config = dict(
    n_layer=9,
    d_model=256,
    n_kv_head=4,
    positions='rope',
    attn_scale=0.139,
    tie_embeddings=False,
    parallel_block=True,
    init_std_down=0.0,
    beta1=0.93,
    lr_head=0.00817,
    warmup_steps=0,
    batch_tokens=65536,
    seq_len=512,
    dataset='wikipedia_en',
)
MLP neurons of a small language model. Each row is named by its layer, matrix (up: input weights; down: output weights) and neuron, and shows model dimensions 0-127. Each number is 128 + 32 x the weight over its row's rms, rounded and kept within 0 to 255. Numbers have three digits each.
A block is one neuron, or neurons of one layer that tend to fire together. Before each block is what it responds to, as a language model described it from the Wikipedia text at the highest values.

Description: Paragraph break tokens. Double line breaks ending a paragraph, mostly after a sentence-final period or a section heading, before "The", "In" or "==".
L3.up237:198178150136121102092108132163099070167175044166149147199147109120153068168163110142157119099174145209094139174183099124091126182064162105157127168097133100130119143119101118198117134144149106113144118082144128129065107107139141138092117212124123090135108071117133174135175165106133153115103093128139153118114179204128101099123111148099115131197126118161112142154130116122089084093133
L3.down237:054092143205108128073091061116124137152154176175076107193093139052141146109122158106133158090090087082147134158094066101162108141146178158104163100123155167161124136159196103085080159163082146123116095145114127152159153151149094108094113082067098127108125077145150139157147144235129159163115116133081148126151077161091169154115194165129107105142141101116174092120104139179084167131126
L3.up491:128144078101072069189153134181118127159135095211119100102169108082093160106144136147128104133102088082106127142116115090070109108126105137186095137136142122159161194140149081199150233111138114063124142055149157141183110068180111137151126151124103072115105082170103100090114157161161123118188144166117105079153112106131154126131101097063140164161106131130090119141182088174165096156130
L3.down491:078064058135118113089110176047149155090137176183132132164129164142104162152178152166133151087147135122112106137158084132124157162121129109156121128112142152061092078161194186151137103103108145142114112130197142083154177151129101168149112087134146147062098134124076119125061117090142070138103164159157157135090134159155143138136138150173192136087106112114146084116058113119083130128109
L3.up846:120072128144076080154084174119127119122123053137142148098195140047106176122143138100172109122056085169121128147059120182148100116123121162162098113157156099167141068165168024161168152087067145139127192091135136114116109094158185175177128132123126086117159085141117157080094161137102137152125136127062139107118118133151087123159089087192170119112115169148093121109097139162081116144162
L3.down846:117112105106088135137123156120121115145146082213138093179175130099079133165158114082185154106141157125100104156107102222108129171145122108140177095118146124059121086183134132121113136101122114160135159074117081192079126165158095137109104143106168108215126021148076111123135122071089110143117135184108133129063108161143158128153145117157173132107092143126091170114130155166126144119124
L3.up867:133161086105136124149090113106102100118092117118095144151161165058112101164133112106110136119124104125102163150195094101123162101141116114157162136149115112111157113113152053141168147094104155133103198106081165119052165124122125170179116196123116096097179113147114135126139146147152139106109184157166156114100124172145147174158146102101160119179117145114055176138076174170181078125068
L3.down867:144092144122093103094156180105156091123120091181115157159152144123093174167105098065139155115156123115098089160136136159117192172137151120185154104144104202104196122131190110171157105081075146146100143092148175174099160119110100098133129120152105122113184113144129141115127100122172109158055159181163086168085114120166146132168119070156149111166157170075083117102114170162104083180115

Description: Fragment after initial P. The word piece right after a lone word-initial letter token, mostly P or p, in mid-word, as in p-inn-acle, p-enc-il, P-ab-lo, and sometimes after C, T or A.
L3.up181:146122128134155131137092143128085163114149249112145126119097047132069151117144085093041121098145118113119146152063109102164189077137118106173086129154156098068127123145137116151154150119122177114106103181114155194134125127124128142147190163136158133099151092155128155126114093147104106120173193164137100065166127094118113129115149159155090129134167113150156089116134105183131179149127
L3.down181:065138094137130133163099131164131127188148116139093102139158176148075099221118093118183127086111213169171079131127178109109116141135157164171125123071098155078117166133205165155159177143147115078108076071131164072135111098120152105091100141129067143166152128122132096179105088098102160119084082090107132092180089097114080146143144045117144140100133185155166160093118105145108121171153
L3.up192:154082154109168170120135100152078146179086168139163126060150126126079118088168089134078143147138163108097131130176163166126070140168094088150142137108134164135094130095158127136133164113146132112110166157115155190171109077106117152108156153158109120111102109167079171153147141105093137104135134122121137127092106104064122100161178202114087109080183105152081094139054129127079129132127
L3.down192:139119108036149095134123158156128161173072150125106084114125096111132144111075131081154144117143148120129129127127193097151142120079136150136140120128102219068094119106127115234188081109143170091095138118117114152040170184049177069116102104121130126128125169124137064171118237103148102146048124124164107166166185081178119168116150147140143131068132151107144144137139103144125134134158
L3.up435:122133157116148149133060159087121131124197163163151185122085148133050126140127061138150113148106167141085128146152189168098186131138156134143136152117111122077113167176111147143187107150161161135108119126157099148086143048100137113147131151102093128098142109121080177187144203088094104201128140141115168114146114074094087155117120159124107126125188121193080119168142133085077079095111
L3.down435:152171133193135102125093123070156130110121154116153134144094175092135121122133085131175094096121126084108084122141079159105180138149122126121097142107092080087132099081119143128131132133118058106178090074131132105131119132117125131109132080072094158121091110167130154188135113148076125116083136142097150133173127135142107103129107130189139163080157104123158158110156170140221141084188
L3.up775:106085141120164129133091108138106150139141178146071127101149162148069162053104101085108141078184204210105115137148128157184154118150170127099129113120120141180101148137130087118144185089103149157118121179110091154079066133130165163140106167071169146131048152213117148128085132126130129131157120107056117105169108151098130135195138170161122112112120048150106138187142124126108083054180
L3.down775:105148066132120108128150137106111118179162143158165108113180090142096133181198104149135151161234127115109084156066127200081202093120125168114109132084098163153108144107126146103125107174120125116127199105128127136188132096114200112108093117192104119123124155110073142118137118122172105126113096145161118117102158092120077114111096114142113141131083087134127124143103122077132159171137

Description: Word completion after split. Second fragments that finish a word broken off after its first letters, especially "wn" in to-wn/T-own, also "erm" in t-erm and "op" in T-op.
L3.up21:112156141096176065195094140168099138156138190092134130123117178124135149139130163111107117191143196139128117094121147128106066093122139095046186133128171110144126184166155147142177113167152190116127176168138080090127166151107168102152157121190099127100155145145169143141136102057115151120086147138160120114163153133067104149106085062119090099151117046100194113122051166124132166139089
L3.down21:166111108154124087107134106120093137111107149092084082132131086117105139054144125143159164144088080105152174174170146135088099190083147172077127145237198140135152127090095115149188130122180156115069092113061170089155163082133105124089127160123106164141122158133150110134102139124165126104107120073141187122052062140159188138158136128144090112143160122118142112084175108130157084145159
L3.up91:116107074111081222157171071183118195121180113113102114106122112110137137136136158168150143137158112163146117137168128095117162112160114106136158139149133203137124148066160114124094103146175157128134072189148119134116125098078070182128119165052144091162068081134096141160083082140155182131108145099157128107140127152091133209100144096099106109136130098114119166155109165052129108160109
L3.down91:099157108102129085086177155134155116090090143148145177113168130133078079135061110103079138053163150123092090156160144193152146123124129122129166132135101118132158182176110100073155199094087102119118173128124136109103134133157137121112098127075127165087115176111118160143089111117090048135167136087127093062080119167127116085154145114167113090142135103169089156115167144161081148118112
L3.up623:120115128116202155116125214033166148152115178095127171104144194135105128149126189128097141096119130162107123185089161112120084133140147080152204108124132107060171112113108115100139111190171111126108144133131155119151149084151129148109151101161129117117123155103103108119133106160096118140122141103162134059077152121152034180066101109091081086181153092139145152143144126094138166073081
L3.down623:129087196133073108036143156121149131119105103089137102086131085114086097134167117104185167171097118095115124108149102109154138180115181094163114133113159172167069073090091117173081166106144141181127145106091124086118124157120207112099138161132124175167192091140115155119106103106098121121108164148102171096126116164069181072156158154125105151129154126124108073157127156092136155155080
L3.up658:130134119121134114142132169118133136172133143134100147120156102119149134102059119155104157126102156157122179129146179075125181121160159106150151136124158162108128135108119109113123146141156134156157140126166161112065149085094178081112206082143081122140123107196090130139145118134162150123131098110139126093128157119114093118123130165117131143185117096148201173079102105158114094097142
L3.down658:070169131062143077047113175124099142106121136178179141128134124122134091140133084074076153097156155097169130166176103128098095146135132117176170114151158119130146152132116094107117144120092154091129098160098079129158137208111116164156141160126134193139141154146155156118104087123109125174102110136101121130109120123142150160151092078093090142153145152103090122172126161106113157117123

Description: Mid-word fragments after function-word lookalikes. Word-internal pieces continuing a word whose first piece looks like a short function word, as in or+gan(ization), to+w(er), are+a, for+ever.
L4.up152:102173056111115093115098177160125096144139133115162139085182093193157128075158088088149094130186131093155117142113145110148121068140104095166124123196150110130035148129129163141164156180140158113089148091139151085100098133099145144212111130117096175131153135176095206098137211111133164131142099108094101136168094089098141109079166165156166165088144165126127158136181095165100141151082
L4.down152:123151162128079099139100149118090159196149138145112147135140143122145129138117134108082144144153114079132219113111039093180058112108131181161137124188123189138112155105148110118075117105097166103172106086122140113088129111116109067120108128078173104093151119115164112136142182074127102110134138188173167133153166143117128122164083157074161125189080028167149100122098109134120058109119
L4.up642:100059102109154148119163074167134204106049144097119154154147122100183133089148137146145124132207077128162125173108110169118129136138137100185169122098212137110150096108143126096111153156076169149107159106127109129162155085109145142103119131155105167096110145170110170065164113137135151134128104072104187093124149145186160100080167150111076129158147086094162157060125103097079112096126
L4.down642:157165109083096116152115120094120063123135122157124145116111115133097093155165108110107182084138126110144093136109083110123131098121214138132115079094090083157136132115120152104134122125161171117108190174167128176063157190101166093119150173108151147153059137120135139136144129100112141192100065120130135088199113096100075090099150094149152075154144124168123133164139218116100140097127
L4.up669:070153173118203187095142091101157154110128079141174121175161101114105142115077130228149171096124105169124127178179110123143125113244181122127110131109159129120142168090160137147133074160110166145101109158157130138078100107159131174141143130162124127109137139122054148043136075123119156076115149052155146106170123112090129182113105156105138131089151098113171156077117186101161162134129
L4.down669:154128107097083083073143173154166113167149153155071151112103077131108121172167102092144165146133177089176147109136115185102079132091123151154182143130112162163139134131065153128138169185102133064165141169093114151164085060156122157132140133120150155205116122102145158160157182092082100164109119156161128139165118157090102066155130111085102076179065158145135143141151166163077134067169
L4.up909:094109141130156167130122107072129111062151109109116174153165093131125188141126169182071125164115163122108085132153113139135119127120150144073204123155130100132162173131100107135172099123127135116071113103146074137129168063077106165138095137133068156135098137087138070092134075105079116099157097092105088104170157084124142132152106135145117067111120114179143149045129142157179107122116
L4.down909:144089106121121110177133111177162118165150143141106159074169131123166105135110115072127115081168114140142106176144114113149104110044146133109105150145059139125066150119117068180148088171110146111110094168125132126140144155127165170103110053103192115126115180133133126157097182165144177119140126089152122126131089152074172173099136175112101129114070126150150095171132084065096142147155

Description: Word-piece after initial p. Second piece of a word split into fragments, mostly after an opening p or P: po-et(ry), Pop-e, p-at-riarch, p-od-cast, plus Que-en and An-g-eles.
L5.up428:111116161195190117088168141123087156158116119115115107069118161156083149116122054187084145122134153124114101121119196148148161160100152123164138152165130165178117114094120122102172136096142068103143151099127082200105108129119099123128199112132101164105167095084140129157117162082111111144152156104117112162163182159107103078163052081072143117119109104162102149198156087067116167134119
L5.down428:129146141092109120101111116143145127174118144101139122069094177115112087183129102078073155143126088146101122184140116108146165075148179113146134129084147165240159144089122177087129104226063153136068123114093181146108114174159133116073113153069086111149146086123139186137142116148079146129139126098098130109060176123089143147105145137144092132109126089128158169110126173121126118078147

Description: Word-completing suffix pieces. Final word-piece that completes a word split into several tokens, above all "ian" in historian and politician, also merchant, assistant, Joelle.
L4.up117:080159124084173129103175146166182157089136124101161124074146147093113122165076111111114126147119088159077144169093119065120134094038113169181123145135106097156148141109111116069127127173084122125106158129101076127110142154141128180147142165103148158147089080109151144127075168147165105175185093069167120090100108182157112133163079193130065164074144164161113106097078190171162159131145
L4.down117:118120098122071089124103093099130131150145130152143113131097113131168163125120152126141127183135133100093124148082144158149148148077177123090103087168137098118135093120211128137091079122169066111093120151142160138112112166081135129164193083062142116101154195186100159134162095079061136091103097169130078130174180125190147133096068029088146181160140129103117159128094164101115160099114
L4.up309:102076121116111117179170118139112113112152114074125137153160158074106159142085148187145129176107139124124087108104132073104092122161145199175163151147126140062151169102073122138148076058166133101149171077120146161180103119126089160112124148156177157090133092142150136173131150071159079062157114126150148104125121124102129128132136132111140131070197127139135124079119177199073141099164
L4.down309:144170153084093108118175137108140162113106126178140185137061142076133169130094120071107101122183134112186188148132117156147191196097108096155126083082104100086092112145111159192082155168095109093106090126131140152153118087144046132156132013143093119188158175115096124096172116138106173101051118075165109123097226145141085135146120124142182092178108163143121156118139108092202147164089
L4.up379:103099100110106132202125167098149159124142099095196062172096093090083123156102094115136129173100122102156123144106142101150120170171076175192167176122138153156144114093085068128127150100099199170107130126114068137156134108082066183141152172135093105135064091141158152170129127144172121126079125132122109157112090116064133155115166180071114162111103115161148114113075170103108184139116
L4.down379:176098108147172073083131146051137118157125198158090109156138127135159100157095129136090111141123128148107109139139121141128187175125189109122130121153135079128131165134122162115147055129110114061129098166138102129074138132110164101145070091126150159159155151147113177096120128124112120175166113185132128139114115146147130090090081076121088107109152145091082113113155137144161124048135
L4.up964:116145123119173098148159064153157092119120079070109152117120094126150169150161154066092093130080063105110107115153144155084151123134128208097141163109116085143128094111116088196131147114105100181123101103118069106155150144118119118149122108083073131112077082144093131088128103120151088111093126174134099088115164143161123104133124150078119189114077148180102149139173191165152175214092
L4.down964:109161106150110167126118145176114098089119100113226120100090162136095158133098122196112176169161150141110128133148152129139128147093156099148083069036135158182146114075100161034140119100148118155073120136128163153147136164115095145099113098070129140147131085127130139141167122178138162090103162119136159109133154129166122157166152090114139089156186157057112131160145047099099113072191

Description: Early word-piece after initial letter. Second word piece right after a single-letter opening piece, mostly after P/p, as in P-an-ama, p-ed-agogue and p-en-icillin, plus -ed in moved.
L4.up118:088070180120151160124136104147130145085110143105142206059201124129138146125134104193162178093148130139106134150165166188189124147152111102175197143127097138130095128124107115151095161139147145074120167079066144108106138134101121072147126149104121104079107101123102221141122109118119078135118107105086112081102154116145167151144135072169135130146106074106145111146090089132197094126113
L4.down118:104165095140158106096126096123146103122079139150150142118063145111163159153146117131119147093122112119105116104111108091154161148199168121144126170051117097105129122108046129160091083156168177110132133151148121037124112126184182152146079181154106143111111125095113131151112094075153101174119170195076084113157130099083145087145128134131144065149141109055122112168124115081062109160119
L4.up460:082117083097172076157080123180114141084083135130185138100146157087138196052162110127111088171097148169088095174160124113174119152192133175128139188071125105101116100178136090176133099131185111101152148073096099151102110143086168175105166138151071097108104188122113172145119166104057104121065107074116073152124112157084142086096146089153173113119153149144143140073114112110138092101155
L4.down460:118133101125066169142125094162110190160066088124112091106108145095176105093139156143098154135143093061167131118135092136153183139122128127126117177056115130141163124142090178186175090130143086164121147093126129102158117120122124165077103157114100126122120142190170126183069153194109080173127160092100122153109146097120139116142098144123160150095181151159105053135133138104092119097167
L4.up631:128109150159157054164086116103143103110164109128093207076091173182084099138156132111116169157202188119139190131154101128087125080160131137129070168066140169098159135113112128127117120164118087076102097112100124109122128158142123140105162099103177115138124131119106161109078166113092065097121145159136136085068163147103116117151120105152129104148082159103147107131109130151155170104176
L4.down631:138113117126160063132115130108102097173121103186081130145157134112145117137101092170117145106102137109116093152089106133091180121179133122145149133115132081122085088087104139124099150110110169096126068116103142068196083121144140098161167109112097134107143127115106162102150132101151103104063139136123151123130088160165137127152171122068185162148149118078217128112088085132080114120114
L4.up861:078131182135160099075123166183166140101093112121172115124080139085132209075116048143112143117129130161170096135133123133106151119072146148202174178210151134071113185118097106190130147132129158118135147047163114105142120108091131135111153089134156102113126099149125151116096097072143107127150133110138134089169116123114161142121101086133118139085141112173162101095179070113117105083117
L4.down861:122140165100145082133087102119106118151180105144086072134112161158117106111170139068134111160120089066150142153099116144127101129153144121152143133122075097076173084131101177078172103154088173081147178139151139117156163155149133102151120104086095102099163134139118169115116128165132144208118085190151200107077168078150097157123145122125127062149097139127125101139105112156106168112153

Description: Word-final suffix pieces. Final word-piece that completes a word split into fragments, especially in infobox-style text: offic-ial, orig-in, politic-ian, passeng-ers, nov-el.
L3.up162:046149084104204165093100139118125165098138123114108163136092133169108118071139121124130128182153149116107159174149135106057141134139126125079102101168149160138088165127189142129131157109106204131078204097131081195073133082087193125108130149137163138141132135116141111099154214137106163098112156063152081117098112133088144141127150140123182128121103133144132144129099131102184125127096
L3.down162:116110163164116125099178135157039103133095113121153102163164130062142134193141130178138177127105159085124160083141061186088038058148151090124127107144150094145061128136144177105134090098108127152120099106140098171113114147145130124138150161097110083104106131117088172124125120125168136179152072167200157150232123167168157124156082144095089126132117118154149094162127120133170157185114
L3.up608:086059122164111203129124165112138170153140141142177087087103119135150146085126141147102140123098086124115110147110162192079144127161168147102150112079121120100127200128149158097160153118185209162102111120145123142135102153087201158148103132133098157131160109129060101091072152139069120140154109145137144157085108106122112146131086130129097105078170119139115118093157133109130092154127
L3.down608:149165078089115111099154141104085078168090140083087155145117174090099128145120146125144152119191190120153192123129088077179096188113103093075124116125091197145119120176078131136137119079093141094150124141181110154097122114167112142130114133134139081092134094129150154119110111155126162181173092147138126131123099112072157119167084132091122128134078120103108122163126146134215120103147
L3.up629:094142118107131143129042082147107070118146144111105115177103135129047174088083137104137133096134129105144129118111102086054154145178158117087151121021188154137139115149157078078125165135104169104111120145180088214152129108150125136127117146101146100135130205106103117159116151134146198122159093076168111121111146102102156187089140134139136124157094096165134079066102170120171113170123
L3.down629:134122083192152083155180103192105146208143170192165129153136122165102120119146075091134159110163078133140147084166067064154104105086089120051133117139155141174073105099102211091119105108150137124104101201123166112097182138089134118145122151130159136101165103126121131080163174164184172103146136099108085146110143103121120147135153054147140080080135100124099114150163183130120129118129
L3.up662:088155167172131144089101107112174139137117153125159117145123182119120176106100121148158092156203117112084112115179114176115126122155121134120163129120188199120163158095157100138156148103083145109147234145148098115163171145156119186093126182139146153129102169137157158150133148118114039102042134099104142091141162097134108137127067167093127129104120110184136154116090137124097030096127
L3.down662:135152076129116122133153131100171135131157086126078117126047112145105107139105112111132145124157124151097109156154135096136074123134125156141115130179138127120101158093093109058102127115117105177191115136095110134087175152106055159106082088117128109180149132182146141123185128134184100183134181133135152115084118116123122120142114152171097094162133145086101118119118139089133192130131

Description: Paragraph break after sentences. Fires on the double line break ending a paragraph, mostly after a sentence-final period, before a new paragraph or == heading ==, sometimes on periods or word pieces in tables.
L4.up131:086101108141099075128073143186138108135063095137181137122125148088165120091132122126142153077123114125145161166138156141106125121147068114103157126121140128141215096110158153165166191090142103137125137077123119114172165179112113170107134167124090166079150104195108159184122088093148097095132120145152080133140160083121112089086140154159135151121116103098130100133097135142148122156119
L4.down131:093120066088116152098122136090100062137145163141101095124138107128080063167111140097204145149117138158096099117151117143090220143139151144112148083181047138180138114131107081125152133116133171150145162168194188137109129084104149091125096065165121139167091094124120112076130183159168081149142136125152102119173069112154072146156153106065080121173071166112149197124137137093169129065207
L4.up174:134154105132088110090136112188100145109128160093143168099162108054119130109149096103078149139150116109112073134121155155163090080130127145164182124110167097118115219114124155128150154088157135073176126157161132137103127124150119109102080146116079139187127092112168145104164141145183181096128178132067048125145096126130176084183139093133100172142078190145060102103163103136116110099123
L4.down174:096146116133101103123163134104154137171124143146159110197165162131184093111089129124155126136188087057118110138148117139109101150127144153145096149131163117090152110199144164087110124118086125079136142177175120130123139116111141068077154071077144128170154114101144114118078120081107161125181076123150174075076163106088165173124075111102141163124168157117143084139065129096099147119113
L4.up628:145132117133116122133141109124107091120106159154163110098165130162097125127150076156112123174102111116094150157130149117153201158135162161154168121198090082143128141157138118174180167103108140145135194099115147126106173135200103141124111174214181074112108144112107169109159100097140087119080110175144124130144135152150136124207068152140096087162131161096055166137113106105145091100125
L4.down628:141100108172106117148121110090142145138066145112147139155169123148068117158169106124174169112172142106105085142117131155152184123086141135106147150213164069143149145147128100158112131119146153098082161120107093166137172150141083177120107179127150132171159113138098158122119117109178104138026134150152105097147173169160143057160127125135138128136098175000088121152105116112092052118157
L4.up842:143153128131080107176150118118134089132114130158148136112149121154120116126158100131125104157097120135104122158116157127155208176116136186154168130172089076124129144151140119164152166136127174151142189119114128126121194154172106138121130161175161060120111151100105163095177115104151128131092139185134143125142136152160141129184100152137104092133102185080085184141097112101126105116114
L4.down842:141133119171094109142124105095135144153057157155162158167167139133073109086176089126177152143144153088100099137137110191158139151119180117115165145168154101150139092149169095157108131142121152100120161080115066156136197158134112190158092129147175101143125076167089120138111114154150109125069137172137142113140171147151105119152133108130153126143118187000068124136095108142118059100148

Description: Mid-word subword continuations. Fragments that continue a word already begun, like ated in loc-ated, b in Face-b-ook or Mum-b-ai, wn in to-wn-ship; also some sentence-final periods and heading ==.
L5.up595:127159075102144152106118119174072171168233151144120163118212180154157110079127114120140135116164088091119159156103119126145082120200139138166150120135087124115170186080091100092114161086109159147093103153136170194082151102170155173185108130149141164108126060128166181062143149162181180124138104140119114101143073132097155056139147104143125110098160129103146131126131135117099113059157
L5.down595:123097103098073075156138137060060148091108121108096097072116160108159141146098158107114105056064139136115108111157165121139183095057114113102120173192118148090137142112124154108204148148108082128148127133111095160133161143099149150194150131155170127166101159153176105160128114140132160101149177162076131138117151124192114086169096147103113116111085092122073141126171077143137155162117

Description: Wikipedia boilerplate completions. Word endings and punctuation in formulaic Wikipedia structure: infobox field names (T-ime zone, Running time, M-edal record), section headings (Genetics, Bibliography, Species), and the comma after the day in dates.
L3.up160:145122132167151147124121152114168091154120113126097141137129137133177102111101086100119095128110166141117113125212102111091210122193149109094098181135162148082065141137146122141115151119094109148135175126112126106111098148111149125126137108126129128150096092099133123146138085074164162075129117087139153133145232160175150110146117120124104105102149101208112128130090124140171109174132
L3.down160:103179186077164073076147080107069113124107137140052209142118064105140165186167146182128180172067150156133101147119132105131173079147145108149180111156170157136168060105091168095095117123153054147165139150195158121110128125133141095095122150172122098141137147091089114138101160086139106147166104115137118117125148092113127126155201125113096114168123062125088139129122161123110149136134
L3.up205:126151132146137174113168155033155112055107077151074137168082168139173151174096130114135174134119112126115137123096132127151113082167139073078120175166129115103083161100080169108115153176144170119154161070105139113137130107157115110141162145150128182141149175116122144157122110093106122127090104123141134110159141155174120103136127079138106071133119068114195089103036117114096140107164
L3.down205:100189119134176168074077101141101152115105091137165097150112103124125141107138102100136101139116061200142115158113142064108057087157150122092141065137133128127121124121140111155156099099167114132174075149164114162120118080111111075154158111120118147078131143209168156157088189117155110091174163089152108155143115113090179092148133111099100120143082126189082136146156109103176227137144
L3.up679:129084070144143125098185098174169097119141116138114150172085065125146054166133129154114149139121170087101078142131110145131149122139124133150109128161078089108042167110117183135143076094143117209115109035133182133077108136114119079164123092154117105205106134153145160089139181120156144093141119079049125050169069085103146128200093093144115123131079135150082142128128120113127128142121
L3.down679:146113135168115086151155140173105124188129137131116135186108108138109063127149120175172137144129136087093154130081104164091109146100145113121144134144091127136127127107082145096100115159133148119106194063145150136128174110135108119179099135137170139112101165132093116140084157176114146138109110143130087101129137170105142137150172087126165132123107102168091118178108137144149130153129
L3.up1000:137134196176175099100098116148130101104125144150130135190152112105167073105184078118145177132101102128101138098193139121154095066163063160145112194097073125046049083097142170128129126151185147075130104055134070116136060095068134170136169122116120101057130115162166181162173144152124207170130120084156221102133094137114146104152142105140138086131080158127148183085165137128110168110103
L3.down1000:086151077114116167144174116167112112097068076065108118141103112136102106125159128133147113111194124144137107101080154138140047124144169110118151188129153074170131160110166069118175156124141124090128113110093178130186144138128130142184115130143103191179142135129128135179086166072132112086165177206162053167148156166144125124177117126137159135115158126154210168129143099090082182113163